Weights of a small transformer language model.
Size: 15 layers, width 576, 9 heads of 64, MLP 1536 SwiGLU, vocabulary 30198.
Architecture: RMSNorm before each block, rotary positions.
MLP neurons of a small language model. Each row is named by its layer, matrix (down: output weights) and neuron, and shows model dimensions 128-255. Each number is 128 + 32 x the weight over its row's rms, rounded and kept within 0 to 255. Numbers have three digits each. A neuron's up and down rows have the sign that makes its largest values positive.
After each neuron's rows, "raises" lists the tokens whose logits its output raises most directly, leaving later layers aside.

L2.down498:136151125062129111097143195117123111171081151196184122091100132093150091124092126105201082063137137145085125138091169143143125134178110152123132186093105168126138145189092140149138126062148105156117085130109132190162126113153105168095163084104196185124144143139123136166113123139124082093133135100103087162150158055147137149120161135107151163185142146148128099097189113154105069137134
raises: "world", "sk", "st", "ies", "class"

L5.down1371:121053130139155116080148119114145127103060117140070176131140087138162122175149165120146159063137163128080166133137188162146038097156174096146126110115101174187157177168100109121101065104110121119105124167116141135166087113146131173066138160162091079079115184163160168184089151113090106166099153115145132113144085177152148137174144132108153168093167091159137117124144167162103152108132
raises: "ely", "ing", "ible", "ted", "er"

L5.down50:169144132120137112146098169160166101130126159121155168107138118204104106057148166153157225116138155101117167132150253158168098172145148026143131135154108089057109095129152056113164135133150129129083115090130165148099135146106148099140159158125133121139092129089109109149083142112115071135128138167138126112121127144154089122115107131125097139041068155138116153130124102123186138161110
raises: "I", "L", "E", "P", "F"

L2.down931:144112122158099090147118132094094192121154112164064068161089103178155164184076167104195157122133092147000172112079126122140140138092176132198148129141128120137130119107143194147178120153131101131087138111142116090125092155120106128168101118150134159122184202099114144255136128116135154118102094130082096107167140129155129135157153166126145112139163156082138094132085120124111255127137
raises: "ed", "ary", "ing", "man", "ances"

L4.down1068:127091098146157178129098118113118147092079154165069120165142173156109129131076088182154135058132138117099143112150115105162088160164137126126116164194116058161153128114099102130127112130138135110134097118081112109143193156201128084144204132151147123140093156086094110141133111069164124125140167097119153073117111127094127141167157136131114127076143102134165183169152164142154169088130
raises: "ful", "fully", "her", "ong", "ive"

L2.down1369:172130147150107112141128126144129112122110098142194132164105112201109145071110134083145163140095171129114113096166189140132071150137076115149153135186097109096122127105162059080126148140119141142131145131119122110114121110148121110093075129098155102173111076098098101084133114115090123067092139133159100133109128157134203131142134135116110112126125110181171152104119111075126177112205
raises: "RA", "OR", "s", "FC", "OP"

L2.down674:115156099150149155078150072170162145156121126198098168158172148113095175167088059137097137110129214143000130101087135118220179099110140139149085127105135132044137106172111128132145109128166061114190133110119185132154146154102136152084146133175129153117157126154095095098105133162120140143058169158146118057146143103151133112164136100146091113151166119138186128120105136115129118125135
raises: "ou", " and", "ras", "im", "o"

L2.down1451:152128077136099123108093080121138169132136114093155082103166135135142118146131141130182088076120143184082138167132150105123076078142155079142104167127147116128109109099145073126177134111180091138142124154107134147141137113121125115121133137149120093098082145135097153000186111116131088156126130081132146108149154113088138149103135127131120064100131107148148174145109141107204255136075
raises: "ess", "s", "ek", "oes", "enz"

L5.down637:124139120123147117125108128136101185096117105152132149136193115212087156118121126120138102116123104104097114169093183157110141146160194110107175143127160156170178210130163173151142106099130169098150086128115112122116094119178116123108121120149132092144157112078154168191078074142168169109080100159115116093138124155129072161101148127152143158065191140185094086109072126099187176113092
raises: "iers", "os", "ed", "ing", "eth"

L2.down104:133175187107117133128109093100158178162025132195119119130128132075107100123141172093103165142115133147133136134172104107167134153123073151102093169194176131131166116136117165146108108111147147102137102151127118117105137092151104135132136130128208152157113105066158120144137148106114142159170170136150061147093103074120158170071123129175145153110128153044107181072119144203114118095086
raises: "ics", "hip", "ally", "ically", "rap"

L4.down227:160130144119125113107078100156037157111141183168133149200066178127101123124135158176067140150142158129135174140135054167192124098117099172085054170140092091143112142115114146098103147090133115088173163083107126132118133180134147083131112113134114130145134152081147182096131107143128146176173161138090091114130117139104156151125174112117148185091108161098177128157161128094127132137082
raises: "atics", "ity", "ally", "and", "hip"

L4.down1324:118140118121136048130134130141146131116108119070126060126158157127145173154115130119126119134196125138145099126162176197139092118122166075158156098114099139139134170105131129150171110128152131122209081102122162159168169134060158065087097166148118160176107131151137150169106073137143124154105118167158143064135137136122111091142131131164125127131107142112138133172201126155171183124144
raises: "on", "i", "ons", "ot", "od"

L2.down783:141157144134100120127114157123072097146093153111255171129114137114130094172154157099184143181151121115000127126165000141151138152128101214141101086111169147138114132143095101158097146140184068127147126122154121147149164121127183149129091093098165147145163098149135129062071145130135119147128113098255136150121104114075110129141111122135102059077102141137061155132116107088098140151140
raises: " order", " addition", " response", "fl", " terms"

L4.down965:099171057115161153134123071131155136142136130122057175141122111123147142118137117103131077118135131205084173093172106161202157097188188180157142148133159125108180218101099122190117090089127175139175174158148122139128074180145106152146188118145135126064093000084084094085127121131175103066102086154123165080148164124157162170112122110086116187157152133162153095117151140096141188106131
raises: "ila", "ist", "oul", "urs", "ol"

L2.down1090:182101118095102169088122130112116120185164136164172136104145098127122144176148142171114151119154178139107110183115201144186136124130152148164107109116136096122150050121160115127062124099140161086159141129107100082109126165101127111071112122150126066138124075092189079165079168125118103080163174168110115121146146104126054073092119132124154153140105126133138176130126100094132055168156
raises: "97", "80", "98", "67", "84"

L2.down541:132131127138128134142113122134120064136116163170157116161173104153104145092160126118128158142159122158063090171143237126120093097138144140121079116109120158123111146132105090148072086123186122148168114124039115135113159171106135141110176137163113140202111099125120114145149164092171100151132066184138055134158108089117116120093142145157116108129161139153103172138097123120137224184145
raises: "age", "hip", "own", "l", "ex"

L5.down1235:148096146141155126116156096167161086117118070154090113149130089092131173079087127105132139121168131116122132153133068189160178150186161096094153087175173147142111172120180117152122127111082152166095173097119102158141183165220207111176181149198149129115119146158106070040119135137157134122101100140115168108035129109196121123173124122132186152148182141123126106151155121103141227122118
raises: "ful", "fully", "form", " standards", " course"